config.toml
n_layer = 8
d_model = 896
n_head = 14
n_kv_head = 14
head_dim = 64
d_mlp = 3584
vocab_size = 32768
activation = "tanh_gelu"
norm = "layernorm"
norm_place = "pre"
norm_eps = 1e-05
positions = "learned"
qk_norm = false
attn_scale = 0.125
bias = "all"
tie_embeddings = true
parallel_block = false
init = "normal"
init_std_qkv = 0.0262
init_std_o = 0.0
init_std_up = 0.0262
init_std_down = 0.0
init_mimetic = 0.5
optimizer = "adam_variant"
lr = 0.000389
beta1 = 0.95
beta2 = 0.99
weight_decay = 0.4
lr_head = 0.00393
grad_clip = 0.5
warmup_steps = 298
schedule = "cos"
final_lr_fraction = 0.0
batch_tokens = [65536, 131072]
seq_len = 2048
doc_mask = true
train_tokens = 1197000000
steps = 12759
dataset = "wikipedia_en"
MLP neurons of a small language model. Each row is named by its layer, matrix (up: input weights) and neuron, and shows model dimensions 645-708. Each number is 200 + 30 x the weight over its row's rms, rounded and kept within 0 to 999.
A block is one neuron, or neurons of one layer that tend to fire together. After each block is what it responds to, as a language model described it from the Wikipedia text at the highest values.

L5.up14,184,203,195,218,202,212,143,157,181,217,195,177,163,195,205,223,149,219,172,155,163,214,244,155,176,197,192,257,169,240,168,201,243,252,191,192,218,160,207,246,257,199,225,162,214,135,193,225,190,191,220,169,153,188,184,200,196,228,148,182,245,223,230,188
L5.up764,196,232,171,215,203,215,181,188,176,192,206,209,181,235,196,194,178,216,187,188,239,207,234,205,210,197,230,216,222,212,158,192,234,207,244,158,204,203,185,181,177,220,221,114,182,202,219,185,167,200,176,153,144,190,185,180,220,227,189,217,168,194,209,231
L5.up1139,208,210,219,192,168,253,198,158,219,207,221,228,230,242,218,227,180,214,145,142,240,237,171,200,190,223,220,204,198,177,199,218,140,167,194,159,182,187,208,203,209,203,240,223,172,225,165,198,172,217,154,145,181,219,201,212,180,262,194,125,219,177,216,166
L5.up1475,171,222,175,226,241,200,190,186,168,137,155,167,203,175,190,216,202,282,147,151,231,224,240,274,218,211,204,242,136,289,211,209,219,226,194,162,205,169,193,166,234,229,225,175,169,182,212,181,251,218,189,206,180,191,203,212,223,207,260,178,261,199,232,233
L5.up1817,246,228,243,195,230,243,168,199,197,160,187,156,173,204,217,170,199,282,157,200,203,217,196,296,206,182,199,223,239,230,220,213,215,210,201,184,222,211,202,201,205,155,236,240,210,188,205,236,154,214,159,171,160,219,228,193,211,162,199,175,216,186,206,218
L5.up2285,180,225,215,194,212,184,146,220,190,197,115,162,229,215,187,208,177,266,178,206,185,196,179,225,204,183,241,252,228,227,197,226,217,210,197,201,257,161,193,180,193,212,218,172,219,172,221,168,172,223,256,183,167,222,185,242,208,200,204,147,222,218,199,185
L5.up2978,196,180,158,153,232,221,148,179,167,225,209,194,164,193,204,216,208,241,177,168,215,221,206,211,179,226,232,189,171,170,200,195,209,250,225,201,177,213,195,214,195,188,167,213,195,176,207,233,175,237,205,180,179,203,181,246,240,169,184,198,235,236,216,218
L5.up3009,210,209,205,201,182,352,173,162,172,220,197,221,225,207,168,240,194,205,207,175,209,267,138,170,246,223,220,228,266,171,218,195,175,165,230,197,264,172,149,208,189,210,230,212,171,204,213,188,225,158,190,130,169,211,225,214,191,254,244,123,213,179,213,184
Responds to: Fractional or trailing digit chunks of numbers in Wikipedia tables, such as after a decimal point or comma (29.4, 2,404,905), plus the cell separator right after a number.

L2.up31,161,229,213,184,205,211,205,195,202,194,176,172,166,181,186,174,110,171,140,180,255,189,219,211,193,265,213,192,218,233,258,201,181,200,176,201,245,245,142,205,222,139,222,197,120,201,172,231,190,169,256,195,182,261,154,201,215,183,182,147,226,219,223,172
L2.up444,206,204,222,137,223,240,186,165,205,150,148,229,247,164,197,191,242,199,205,233,182,189,248,194,208,221,170,210,188,235,278,218,160,183,204,221,172,177,209,239,217,202,236,202,212,198,200,264,186,156,263,202,156,193,238,239,194,211,193,203,177,178,255,238
L2.up730,202,194,148,146,201,229,187,221,196,193,188,228,172,163,219,222,196,213,179,229,238,163,188,172,197,244,212,204,195,214,254,203,213,185,217,271,263,223,204,185,210,191,131,200,172,151,114,170,178,194,219,200,218,254,185,200,193,206,190,167,191,187,190,209
L2.up1849,197,194,174,147,196,234,192,200,225,174,191,191,223,204,216,191,225,195,189,209,200,162,229,222,173,233,188,202,222,199,191,193,229,239,238,186,230,207,225,250,223,208,141,213,256,179,198,178,190,248,160,178,193,194,206,193,142,161,175,152,227,183,203,206
Responds to: Pronouns, auxiliaries and contractions a few words into quoted song, book or episode titles and direct speech, e.g. What Is Soul, As Long as We Live, "We will".

L2.up1313,164,175,206,181,228,203,182,165,206,219,195,259,144,214,213,233,192,193,164,216,223,179,187,230,182,171,218,191,196,225,214,269,230,237,181,132,201,201,200,218,202,209,165,212,221,195,236,161,196,219,239,210,229,237,153,215,198,185,255,208,233,185,225,184
L2.up1622,154,209,180,178,207,205,144,194,182,201,183,225,137,131,253,215,172,211,212,256,203,202,221,275,198,185,212,193,227,207,206,254,228,183,173,167,222,181,190,235,192,171,209,192,195,183,204,203,209,225,189,164,182,188,178,220,233,216,170,207,200,212,229,220
L2.up1870,160,171,194,176,194,201,167,152,244,211,180,273,195,201,213,206,191,234,175,199,218,200,141,177,190,164,196,233,225,198,236,250,184,132,197,174,199,161,195,165,190,184,196,231,221,244,208,174,198,183,244,162,182,288,236,170,195,190,243,190,192,206,197,223
L2.up2358,200,217,191,196,199,233,239,208,264,239,167,239,184,153,232,203,191,193,155,260,184,213,242,245,177,165,144,173,143,193,227,250,178,211,163,173,166,159,181,237,220,203,223,187,141,219,238,188,160,199,166,187,209,188,147,186,179,200,191,207,202,216,228,275
Responds to: Hyphens, parentheses, en dashes and closing == heading marks in chemical names, code, spec lists, number ranges and section headings, e.g. "(1592–1593)", "==Grammar==".

L4.up936,190,167,223,199,170,213,200,183,184,170,189,207,179,141,177,211,249,258,127,228,204,175,186,217,173,227,225,205,216,143,165,231,226,228,185,170,195,175,168,193,239,236,125,187,233,179,159,195,179,238,215,203,124,220,214,227,259,168,276,188,210,224,192,213
L4.up2459,194,189,237,162,209,199,171,198,179,186,183,191,180,213,189,203,218,264,159,150,123,160,170,234,236,219,149,212,215,239,208,211,211,253,247,179,199,218,231,219,215,131,199,219,200,160,179,180,232,212,178,147,198,230,206,209,231,193,239,184,248,183,216,196
Responds to: Digits right after a decimal point in numbers, e.g. 70.6, 2.5 out of 5, 4.1% abv, mostly in Wikipedia results and statistics tables; also the digit after an en dash in scores (0–0, 6–1–1).

L5.up575,230,228,210,133,238,222,184,184,216,200,203,173,159,230,186,221,200,224,130,152,186,270,225,236,236,218,228,194,148,200,222,237,170,242,144,170,244,242,179,175,214,212,136,154,127,163,168,188,196,164,179,189,145,236,171,237,192,157,217,151,230,225,179,190
L5.up741,226,170,215,173,183,218,213,229,218,171,205,150,193,169,175,181,248,180,168,213,189,207,204,180,232,199,234,221,152,212,204,234,197,262,186,149,240,213,268,229,245,208,226,192,201,211,156,223,199,203,241,191,154,181,229,205,244,200,196,175,191,221,207,211
L5.up2373,196,244,201,242,247,232,114,125,215,221,200,183,208,178,190,155,186,220,220,223,216,230,229,186,220,197,172,161,181,213,221,237,180,193,258,178,215,147,174,198,209,147,239,172,211,137,193,215,227,199,159,200,209,212,215,221,197,165,178,210,214,239,208,214
L5.up2576,221,227,177,152,200,213,173,213,227,191,204,204,230,198,126,197,164,201,183,202,207,139,209,222,205,170,224,210,194,250,178,246,189,225,204,235,259,156,206,207,268,169,200,203,169,218,168,235,225,161,237,183,175,216,178,203,236,153,191,212,201,168,166,213
L5.up2669,184,148,199,176,217,194,206,173,262,200,229,165,220,175,149,242,208,224,212,239,215,220,181,265,233,291,145,168,154,208,201,192,210,248,215,222,192,134,205,220,241,195,200,232,168,187,201,210,221,197,174,180,189,185,188,225,229,186,260,196,172,237,173,175
L5.up2692,161,183,212,140,171,220,232,148,217,190,185,220,206,197,191,124,170,228,258,153,160,202,216,156,195,210,157,188,138,201,205,191,197,178,147,187,151,172,188,228,218,186,201,206,184,221,191,212,192,149,224,188,170,219,192,187,203,154,225,226,196,169,260,245
L5.up3102,207,167,270,197,222,240,164,194,220,176,253,192,174,200,189,224,183,228,204,161,182,141,229,241,188,234,182,205,177,190,250,133,189,233,148,166,194,154,177,183,224,236,223,168,137,240,187,183,177,252,193,194,225,215,196,208,220,198,207,217,194,210,178,188
L5.up3448,211,181,167,218,178,198,277,176,250,278,243,210,113,150,188,172,211,222,228,215,151,201,158,225,197,196,183,167,193,209,189,194,203,222,229,216,179,187,211,207,217,232,203,227,178,200,194,220,222,219,206,239,216,187,156,180,147,179,244,209,227,278,171,192
Responds to: Digit tokens completing a number, mostly the fractional part after a decimal point in tables and statistics, such as 1.27, 23.38%, 7–5.

L4.up285,156,229,213,172,246,196,198,129,185,222,225,220,170,208,207,208,181,238,166,185,185,187,206,274,188,138,210,223,211,190,219,175,203,215,245,225,208,203,212,213,246,186,231,162,238,165,207,214,181,188,192,171,204,197,182,224,211,183,227,201,201,205,173,186
L4.up1961,226,213,165,185,201,174,191,231,159,214,185,157,136,208,270,214,154,278,162,153,165,156,165,188,188,181,215,267,191,221,192,189,214,202,191,196,216,200,199,185,273,188,204,255,237,153,186,206,173,186,198,174,182,251,191,209,192,166,220,159,205,164,230,222
Responds to: The last digit or word piece of a value in tables, infoboxes and formulas, often just before a separator: the 8 in 1.8 or 7.9/10, endings of names in credits, math subscripts.

L5.up1196,209,121,230,154,173,207,149,232,185,168,172,219,170,211,195,257,201,203,202,130,203,174,179,306,224,218,204,218,207,211,262,161,169,225,193,211,222,183,222,239,204,215,153,214,220,237,195,221,180,180,213,200,189,234,205,182,198,207,114,200,223,186,203,180
L5.up1417,224,199,150,195,198,216,164,155,181,196,188,270,183,227,215,243,251,207,173,230,189,185,199,231,270,217,191,182,222,141,196,228,203,185,200,207,198,202,208,221,272,180,189,190,170,203,211,235,184,204,169,202,202,200,203,190,150,162,205,191,232,226,251,257
L5.up1713,245,154,218,193,221,178,230,219,253,201,207,218,131,212,191,197,228,200,178,203,248,155,187,188,208,253,157,247,263,188,237,234,193,174,168,185,195,219,246,202,267,186,226,193,157,181,178,258,181,231,222,185,221,217,210,193,155,201,173,227,214,185,242,230
L5.up2566,227,157,242,244,224,207,162,216,193,200,228,245,191,228,246,198,139,202,246,190,130,179,170,219,206,228,181,256,221,178,193,201,163,160,204,191,220,239,155,178,191,170,202,244,189,178,145,211,205,217,142,193,184,217,168,250,177,173,162,192,233,206,186,239
L5.up2615,168,127,170,179,202,194,161,241,261,206,232,267,187,209,198,215,245,203,177,202,202,212,190,212,234,222,216,250,234,173,252,206,193,202,188,216,189,222,221,237,219,270,160,231,179,218,229,255,170,233,174,193,220,223,245,186,235,176,189,208,210,192,232,218
L5.up2897,214,195,208,175,193,241,162,182,236,221,192,219,180,214,179,194,236,189,204,191,216,148,171,274,182,179,241,232,144,167,194,176,208,233,239,194,242,229,255,205,254,213,174,247,191,195,223,249,236,144,204,166,189,166,192,178,239,178,146,205,189,242,207,199
L5.up3238,173,165,154,236,225,193,128,189,209,164,225,252,165,137,227,163,263,196,110,191,247,202,190,185,176,211,181,210,150,230,232,236,224,162,179,230,226,173,248,251,229,261,201,181,190,218,229,250,183,178,232,192,205,206,250,208,222,156,200,228,184,229,235,221
L5.up3520,189,134,185,204,208,248,185,192,216,245,169,296,179,211,223,196,255,206,183,176,221,220,158,218,209,144,203,228,206,190,216,229,208,174,161,147,204,215,235,163,265,184,246,195,242,179,221,238,185,266,183,153,174,190,239,212,219,261,199,198,205,246,190,206
Responds to: Function words, commas and word pieces right before or inside names of languages, countries, peoples or religions, e.g. "Swahili, Urdu", "immigrants from the former Soviet", "Sunn-i".

L4.up1612,178,215,196,216,212,227,172,197,194,182,184,234,158,179,221,163,222,223,169,203,261,186,184,240,216,153,170,220,189,252,212,253,228,237,187,208,214,205,211,178,253,160,250,186,207,186,206,153,164,192,222,185,190,210,214,190,191,171,166,178,203,209,203,166
L4.up3230,203,202,206,145,238,241,176,220,220,210,161,167,153,197,211,217,178,218,115,225,210,177,200,187,153,182,206,204,202,204,274,256,235,204,231,203,236,240,212,203,220,204,244,195,210,211,230,176,187,186,210,160,232,203,211,207,209,154,198,188,212,200,200,234
Responds to: Word fragments inside technical and chemical names, such as -yl in phenylalanine, sulf in methylsulfanyl, enz in coenzyme; weaker on unit parentheses after numbers.

L2.up867,177,191,218,228,229,200,224,232,206,202,211,240,208,208,179,215,198,295,248,159,239,209,246,179,187,190,174,165,249,164,247,178,195,175,250,243,189,256,209,205,196,198,229,195,196,174,195,207,194,270,218,177,233,168,180,253,165,211,206,204,210,222,190,231
L2.up1523,164,168,233,217,279,226,221,195,168,214,167,267,189,145,201,210,196,205,184,231,251,194,189,186,224,196,179,196,169,217,230,229,227,200,209,247,160,191,211,227,226,198,254,204,174,174,250,223,204,176,231,187,202,171,221,223,232,229,178,189,224,207,239,211
L2.up2712,193,154,228,198,175,212,201,267,143,226,171,278,156,184,256,173,220,205,197,200,193,193,214,216,216,208,263,238,163,245,238,201,209,188,181,192,170,233,204,178,242,182,155,204,185,206,208,163,203,216,230,171,195,223,203,251,224,198,221,185,222,207,153,183
L2.up2855,212,231,206,167,205,204,229,218,200,189,199,190,176,214,174,102,274,197,183,192,246,208,183,233,235,180,172,213,199,213,210,237,197,212,224,251,186,247,216,197,251,243,264,226,162,174,238,197,195,251,236,187,222,213,234,192,175,208,197,200,182,247,190,194
Responds to: Compass words and category nouns in opening definitional sentences placing or classifying a subject, e.g. northwestern (Syria), south, rock band, musician.

L4.up1892,210,198,238,195,212,231,219,211,189,198,235,210,154,192,168,221,231,239,178,122,234,228,194,223,227,239,212,192,159,214,197,174,244,174,188,216,182,216,242,191,207,238,198,237,169,245,199,219,217,182,181,182,121,194,216,205,235,193,210,190,165,204,173,217
L4.up1948,165,214,225,180,214,233,192,196,165,187,258,213,163,192,197,262,255,182,177,177,188,223,189,218,214,216,209,200,171,173,219,236,165,224,241,136,242,220,203,164,228,203,175,213,181,173,194,204,164,206,187,204,145,199,181,176,206,130,260,138,208,215,230,206
Responds to: Digits that continue a number after a decimal point, dash or table separator, such as 26.8, 12.7% and the 1 in a 4–1 score, mostly in stats tables.

L4.up2108,173,123,170,221,189,201,182,206,223,197,189,252,164,169,198,181,155,184,181,228,180,180,189,174,154,157,142,203,214,225,238,205,206,235,181,203,188,238,126,234,163,211,266,217,230,205,155,186,140,214,226,194,204,148,242,243,170,208,194,202,261,218,246,189
L4.up2472,141,169,140,199,214,209,139,188,211,182,226,183,184,188,200,180,174,177,246,219,261,148,205,159,168,217,198,242,207,203,241,194,216,268,199,195,194,212,175,236,170,198,196,243,234,223,140,234,201,214,235,190,230,211,181,186,201,207,175,192,230,228,153,196
Responds to: Tokens within quotations in Wikipedia prose, especially pronouns, apostrophes and final punctuation before the closing mark, e.g. We’ll, well.", you.

L4.up2762,149,169,162,140,196,200,197,224,184,185,175,177,132,184,200,207,175,195,150,241,180,146,208,244,222,199,265,200,207,247,233,173,214,223,207,186,264,195,196,206,210,217,171,216,198,198,187,127,193,182,172,177,172,203,233,184,259,242,135,179,214,213,220,202
L4.up2810,138,219,211,149,222,199,204,175,280,152,216,183,184,122,194,143,232,195,172,169,171,210,246,221,217,142,196,239,189,215,171,206,186,224,177,187,207,183,230,233,275,152,181,171,211,194,207,229,203,226,226,198,208,216,190,194,178,249,264,212,215,205,188,255
Responds to: Fires on "the" and "of the"-type tokens, usually after a part or relation noun, anticipating a concrete noun: side of the, top of the, after the.

L5.up112,203,219,188,111,247,195,201,189,239,181,175,212,206,194,196,238,211,198,184,152,206,219,168,233,280,168,169,203,200,282,214,245,208,208,219,215,232,220,215,199,250,179,204,163,156,171,181,200,179,203,204,170,206,193,249,188,144,186,216,177,203,221,168,194
L5.up1464,240,196,251,198,241,190,202,221,218,188,240,212,182,235,199,176,202,199,191,204,204,256,190,212,219,184,245,220,205,219,195,204,216,149,190,198,202,232,197,175,222,185,184,222,203,202,183,206,206,218,219,178,247,156,233,170,199,239,171,196,208,260,209,214
L5.up1502,168,183,230,174,231,152,213,198,272,184,194,244,167,197,211,212,208,193,196,188,230,176,185,204,154,241,236,262,199,241,224,206,224,240,184,206,250,260,186,195,202,182,161,152,204,150,177,158,212,199,224,206,212,172,186,180,224,255,162,193,208,239,191,193
L5.up1562,174,184,180,168,192,192,183,168,227,203,131,216,197,197,194,210,229,204,153,124,164,190,164,204,210,222,176,246,202,214,204,226,172,207,182,212,210,208,218,258,216,151,179,239,255,204,127,213,193,193,149,196,188,213,220,199,179,217,230,181,180,201,164,207
L5.up1762,222,260,222,167,182,222,195,197,212,194,243,209,163,173,238,222,196,190,177,157,178,157,221,212,168,254,215,212,122,214,212,203,216,144,218,164,237,164,220,237,206,176,160,184,148,202,201,216,233,230,160,195,167,173,221,204,230,208,168,174,204,209,165,173
L5.up2523,205,163,191,171,196,207,149,172,215,170,166,215,201,219,204,221,213,181,194,197,183,215,156,238,212,201,185,217,186,198,216,205,216,198,167,188,211,188,145,260,231,248,188,132,234,182,186,190,225,211,181,211,181,204,189,178,218,193,217,181,197,282,203,156
L5.up2585,184,165,194,166,220,194,182,214,218,214,195,189,185,145,242,135,169,211,202,221,209,165,153,194,198,195,234,221,195,240,255,230,192,196,209,228,186,217,239,204,191,159,144,249,184,195,120,252,164,248,208,199,201,201,226,192,213,165,204,193,225,198,201,182
L5.up3382,243,168,204,150,239,217,258,186,210,216,186,182,156,166,192,208,217,241,204,193,206,179,264,202,220,205,203,194,196,172,240,215,224,212,244,231,219,189,200,175,230,192,152,140,281,153,163,228,198,136,177,184,150,179,187,202,202,204,176,199,238,202,191,180
Responds to: The word the (often after a preposition, such as of the, in the, on the) before a noun already mentioned, especially sites, buildings and graves.

L2.up566,183,198,198,154,193,216,150,234,143,247,186,270,179,182,234,244,202,185,192,226,219,181,212,267,208,185,197,227,182,231,186,196,213,205,213,130,251,169,201,158,217,218,219,222,231,208,216,178,208,188,217,197,225,190,192,201,205,197,187,192,237,182,142,179
L2.up2016,241,220,170,247,215,191,209,233,186,238,230,214,207,143,197,206,235,210,167,195,197,203,254,202,206,161,229,167,199,207,218,170,209,271,209,218,208,190,199,194,229,215,231,175,189,224,186,154,195,179,173,165,180,211,157,208,221,212,203,145,241,194,138,246
L2.up2056,172,245,225,171,186,208,214,187,180,202,225,212,218,168,184,215,204,205,212,254,156,230,278,233,247,170,162,218,193,203,207,167,191,194,207,220,202,143,181,221,249,274,219,173,185,216,194,243,218,175,166,206,208,175,183,220,223,220,183,158,220,213,224,191
L2.up3229,189,254,196,213,187,235,203,212,225,231,207,202,146,161,205,141,212,178,145,199,235,214,253,242,197,166,134,191,150,224,193,225,203,266,223,210,198,190,196,189,194,202,215,156,232,218,237,184,202,188,132,183,220,175,155,227,227,192,188,196,191,186,174,208
Responds to: Two groups: tokens inside math formulas and tables, such as f(3), ) =, and minus signs; and position or direction words in physical descriptions, such as under, top, southwest, right.

L5.up145,237,225,191,191,209,200,183,159,148,213,139,257,193,181,210,197,216,242,221,168,203,175,202,153,244,216,169,196,138,235,216,211,190,163,163,152,215,251,210,247,173,197,225,176,244,194,214,221,189,189,206,180,150,221,210,234,232,128,163,184,212,198,197,230
L5.up901,181,288,158,214,200,252,203,214,217,174,215,253,216,129,195,130,166,231,167,190,219,207,203,205,179,233,211,186,169,261,239,187,237,170,181,219,236,190,210,212,195,181,221,214,188,144,170,196,210,173,242,183,133,254,224,244,233,226,248,179,144,185,173,217
L5.up946,167,187,166,158,220,191,221,206,174,205,250,186,185,204,151,179,169,162,172,207,268,171,241,204,164,199,195,243,194,210,265,197,167,198,245,208,182,240,210,215,134,208,205,211,185,235,183,208,173,190,186,187,233,149,198,145,220,205,207,171,210,210,229,177
L5.up1444,204,213,220,192,247,205,199,184,179,225,221,184,170,144,227,145,179,193,207,181,244,166,178,181,200,246,192,173,183,254,188,240,171,209,237,176,204,282,217,234,196,188,255,200,161,227,163,224,182,181,204,209,182,193,277,221,215,199,200,176,231,200,246,173
L5.up1626,230,208,134,179,261,208,202,225,169,235,164,263,169,198,212,178,220,232,160,227,242,159,210,191,188,233,242,207,167,222,259,225,237,210,227,185,247,255,254,190,169,204,157,227,256,198,108,211,204,194,226,187,199,203,230,189,207,216,197,217,195,238,173,200
L5.up1982,250,152,236,224,180,218,180,238,264,198,226,206,223,185,242,188,211,190,227,270,197,242,146,191,220,224,177,164,138,192,180,204,207,244,171,160,218,270,193,175,211,219,180,217,238,152,140,166,163,165,189,195,150,196,200,194,192,170,120,193,199,179,213,235
L5.up2439,180,199,175,217,166,213,181,169,207,233,168,194,198,189,212,166,179,225,137,200,230,196,185,237,217,200,113,197,231,231,212,177,250,186,210,228,228,178,202,203,278,174,200,221,209,163,196,224,181,220,220,196,224,210,205,210,167,150,236,169,248,190,159,201
L5.up2485,188,234,194,156,220,260,195,167,187,254,215,196,206,122,179,166,182,241,207,192,239,221,163,183,232,215,132,150,147,242,189,252,207,274,231,175,189,203,238,223,195,208,248,234,226,195,232,195,152,219,224,208,140,248,200,261,161,239,196,173,209,228,226,161
Responds to: Words inside quotations and song or album titles, mostly opening pronouns and discourse words such as I, That, We and But, plus stance adverbs like arguably and reputedly.

L5.up20,223,195,153,196,222,196,201,177,215,208,189,213,182,144,251,182,194,190,158,196,276,258,164,226,218,213,194,205,222,205,184,156,206,168,253,227,251,203,220,195,234,218,154,209,183,220,178,127,178,120,199,195,197,218,201,230,179,186,226,175,199,257,248,217
L5.up612,183,234,188,234,157,255,173,186,226,184,201,202,168,227,201,194,155,201,181,187,224,236,167,278,194,195,168,196,266,223,225,207,223,261,163,194,191,178,181,188,198,204,215,226,173,229,181,186,215,140,228,165,187,208,192,217,193,157,203,181,201,193,237,221
L5.up1051,265,141,187,227,241,214,148,168,185,185,199,246,187,224,220,173,211,215,161,235,208,211,187,222,190,186,140,171,195,215,240,194,217,223,191,216,217,140,184,210,243,227,199,164,158,224,178,214,163,190,202,180,205,240,227,213,230,210,178,182,200,187,229,223
L5.up1761,219,227,156,222,131,239,220,178,183,200,181,190,173,210,193,182,198,218,169,230,169,188,157,299,177,269,160,216,229,181,167,220,233,216,247,236,170,213,219,196,178,235,201,199,192,153,232,191,193,146,205,188,224,182,214,191,179,222,152,162,150,207,193,288
L5.up2106,181,182,157,165,202,199,229,164,187,224,180,193,170,177,237,155,189,187,154,160,162,207,203,171,181,188,218,217,215,206,192,183,202,180,221,222,196,223,208,212,134,229,235,210,179,218,147,186,189,152,155,187,159,168,220,185,214,171,197,189,163,233,213,230
L5.up2128,222,183,188,220,231,218,185,216,223,172,215,218,188,181,185,211,216,165,158,168,242,179,222,202,251,227,190,249,256,194,193,189,233,252,227,194,171,210,226,202,168,190,231,191,179,183,216,144,200,160,151,177,201,223,146,254,205,204,223,183,256,171,257,185
L5.up2477,223,206,204,213,204,204,172,147,187,212,205,170,173,163,226,200,179,257,198,173,188,216,152,203,228,197,204,209,209,252,218,193,174,241,216,155,247,216,174,244,186,227,211,147,204,165,227,163,158,222,217,174,177,200,194,189,167,234,158,201,214,213,187,234
L5.up2918,191,252,179,162,210,246,225,152,209,162,183,235,196,176,189,193,142,184,166,208,113,206,259,249,217,149,246,225,207,161,244,188,176,202,186,220,205,180,217,200,195,252,225,161,246,202,220,117,203,209,131,156,212,241,188,210,173,210,229,198,207,231,172,205
Responds to: Word pieces and separators inside structured markup: LaTeX matrices and formulas (\langle, 0 & alpha rows) and wiki table header rows (Weightlifter, Viewers, Alveolar).

L5.up219,206,229,244,198,170,233,175,221,280,180,212,196,214,194,172,211,157,195,120,230,197,210,185,266,205,205,173,178,238,204,175,250,234,253,185,148,206,162,189,208,186,176,201,152,183,229,208,211,188,188,169,175,173,202,234,181,208,194,198,177,213,204,198,206
L5.up658,182,220,181,210,138,203,181,242,226,235,220,254,241,163,210,159,256,190,85,202,195,175,163,241,229,172,227,157,228,219,216,217,204,231,208,198,248,190,256,226,168,166,229,182,202,176,181,152,175,153,187,184,210,154,210,168,178,177,199,198,207,217,189,214
L5.up1285,224,208,163,227,192,202,167,200,170,211,225,228,198,189,224,219,232,222,141,231,188,214,153,231,213,202,217,167,246,215,214,192,228,226,210,205,243,212,227,164,152,187,187,230,243,192,240,118,192,178,217,168,187,252,192,202,175,197,234,172,247,244,165,281
L5.up1367,173,209,146,249,224,221,186,266,208,230,212,172,194,208,207,178,200,226,174,167,276,190,197,208,175,242,168,171,215,222,195,206,257,191,170,123,168,212,229,231,204,208,295,184,191,233,187,204,131,184,191,173,170,221,187,191,224,141,177,169,207,304,219,207
L5.up1529,207,215,167,175,173,208,115,241,285,185,230,204,176,157,194,160,192,235,213,251,276,187,187,231,253,236,180,193,220,209,197,241,239,217,166,180,201,244,226,208,155,238,261,193,152,209,173,157,155,182,207,185,189,172,161,167,197,154,172,203,182,178,192,228
L5.up1877,136,171,176,225,183,202,167,192,219,213,227,251,180,105,201,245,244,196,172,180,215,149,160,225,192,150,188,198,198,212,228,179,237,195,213,143,186,205,243,232,215,155,225,203,214,213,195,158,162,235,198,194,202,239,203,151,201,182,209,188,216,210,195,203
L5.up2715,155,229,223,183,232,220,160,250,204,179,208,186,184,207,180,218,194,211,146,229,224,221,153,259,154,171,235,226,194,210,261,248,229,210,213,184,200,206,234,265,212,201,235,196,182,213,223,170,141,168,227,188,218,189,255,201,186,172,236,178,164,213,182,207
L5.up2929,199,198,185,219,124,209,155,208,218,164,231,178,168,169,213,201,218,194,205,275,233,195,189,233,209,224,174,173,208,194,199,231,204,191,219,175,224,196,194,241,169,190,188,203,235,262,244,201,220,161,228,194,199,168,194,209,205,128,186,198,169,233,150,206
Responds to: Mainly table pipes and list separators right before the next sequential number (| 9., | 2012, 8; 9), plus scattered mid-word pieces (an|kle, o|cular).

L2.up1301,177,198,234,118,170,217,213,161,193,246,202,233,162,186,186,216,204,223,117,192,246,224,232,190,196,239,196,175,220,215,159,208,189,284,152,155,208,165,169,240,254,216,216,220,198,199,159,203,193,180,192,194,239,220,166,217,214,179,196,137,226,191,245,234
L2.up2096,144,217,249,206,205,226,159,214,181,225,209,209,161,224,166,232,195,233,142,226,261,223,225,172,204,259,195,185,238,225,195,229,177,202,173,185,186,164,235,264,270,152,219,206,189,158,177,204,165,187,166,167,186,214,182,226,201,215,172,149,215,174,231,224
L2.up2172,154,174,177,165,200,200,173,193,205,181,143,242,145,171,161,227,160,216,150,214,228,185,211,249,215,224,245,210,226,227,203,211,190,227,200,196,232,155,205,228,244,204,206,249,156,204,192,212,178,198,183,194,177,238,189,251,220,186,204,208,217,221,206,202
L2.up2981,172,164,233,138,230,228,151,174,197,211,221,212,182,231,171,261,160,198,105,189,229,157,182,167,233,254,212,226,205,189,148,225,261,264,167,193,237,208,193,254,280,184,206,225,139,198,221,267,187,195,192,180,157,236,156,243,228,204,212,124,171,181,244,214
Responds to: Digit groups just after a decimal point, colon or thousands comma in numeric table cells (vote shares, sports stats, coordinates, times), e.g. 100.00, .558, 31:03, 2,481,494.

L2.up1258,175,206,211,149,195,206,194,140,202,202,198,202,165,206,207,238,180,218,213,140,267,212,139,239,168,214,202,200,192,198,222,162,190,280,203,191,235,222,237,178,215,202,187,153,159,166,189,180,158,249,189,175,205,238,227,239,218,184,193,201,215,175,155,209
L2.up1504,142,175,226,191,250,188,259,204,208,273,134,184,144,208,205,176,204,224,165,215,203,167,201,193,206,196,220,254,160,182,199,174,180,259,202,170,215,233,211,189,212,179,141,148,152,198,222,179,212,241,207,204,155,241,194,239,225,219,158,213,195,190,216,198
L2.up1993,199,247,243,197,213,202,188,162,194,216,170,232,210,182,180,191,207,261,174,112,180,246,228,188,207,240,222,201,188,218,250,200,206,250,200,140,186,174,243,209,176,211,190,179,165,145,218,237,195,187,212,197,146,213,155,277,169,175,231,193,235,195,219,192
L2.up3077,222,184,237,189,206,217,234,148,215,231,176,247,169,192,168,200,183,220,160,161,233,191,233,219,243,211,233,263,171,193,205,164,144,289,221,190,210,211,214,239,238,247,214,163,154,154,230,192,168,256,185,197,203,206,172,266,194,175,177,181,190,198,241,195
Responds to: Digits directly after a decimal point in tables of results and statistics, such as 235.0, 99.8%, 10.87 seconds, 4.5 L.

L2.up238,203,198,151,169,276,209,228,167,224,194,163,207,193,191,231,171,243,212,192,131,198,203,169,219,226,206,245,220,239,278,241,192,205,211,237,184,205,199,216,201,215,170,179,187,184,189,223,219,224,188,217,201,162,159,197,177,137,185,181,193,209,229,200,231
L2.up1013,225,217,228,160,233,227,206,199,210,240,215,180,169,148,227,178,207,185,190,148,215,210,173,224,225,182,157,260,214,254,193,249,227,183,231,234,192,217,204,253,219,243,217,174,134,200,183,242,196,235,200,173,192,213,210,181,196,200,220,220,219,220,217,218
L2.up2554,159,133,238,172,257,198,198,189,260,190,224,169,179,211,234,197,205,186,183,145,234,212,208,234,209,208,211,214,175,266,211,206,171,222,226,198,212,250,204,205,159,137,192,175,193,172,187,222,234,219,237,196,189,209,220,162,253,202,168,221,184,233,192,174
L2.up3084,186,225,189,200,244,211,189,185,210,240,176,205,134,161,220,214,179,177,127,186,254,200,137,236,248,255,137,232,227,267,237,183,242,179,185,205,189,216,205,217,198,193,156,199,168,192,136,210,189,228,193,210,218,213,192,194,243,188,193,194,214,228,238,175
Responds to: The word "the" beginning a noun phrase mid-sentence, often after an unusual verb or a quote mark, as in opposite the, "the Butcher, and the.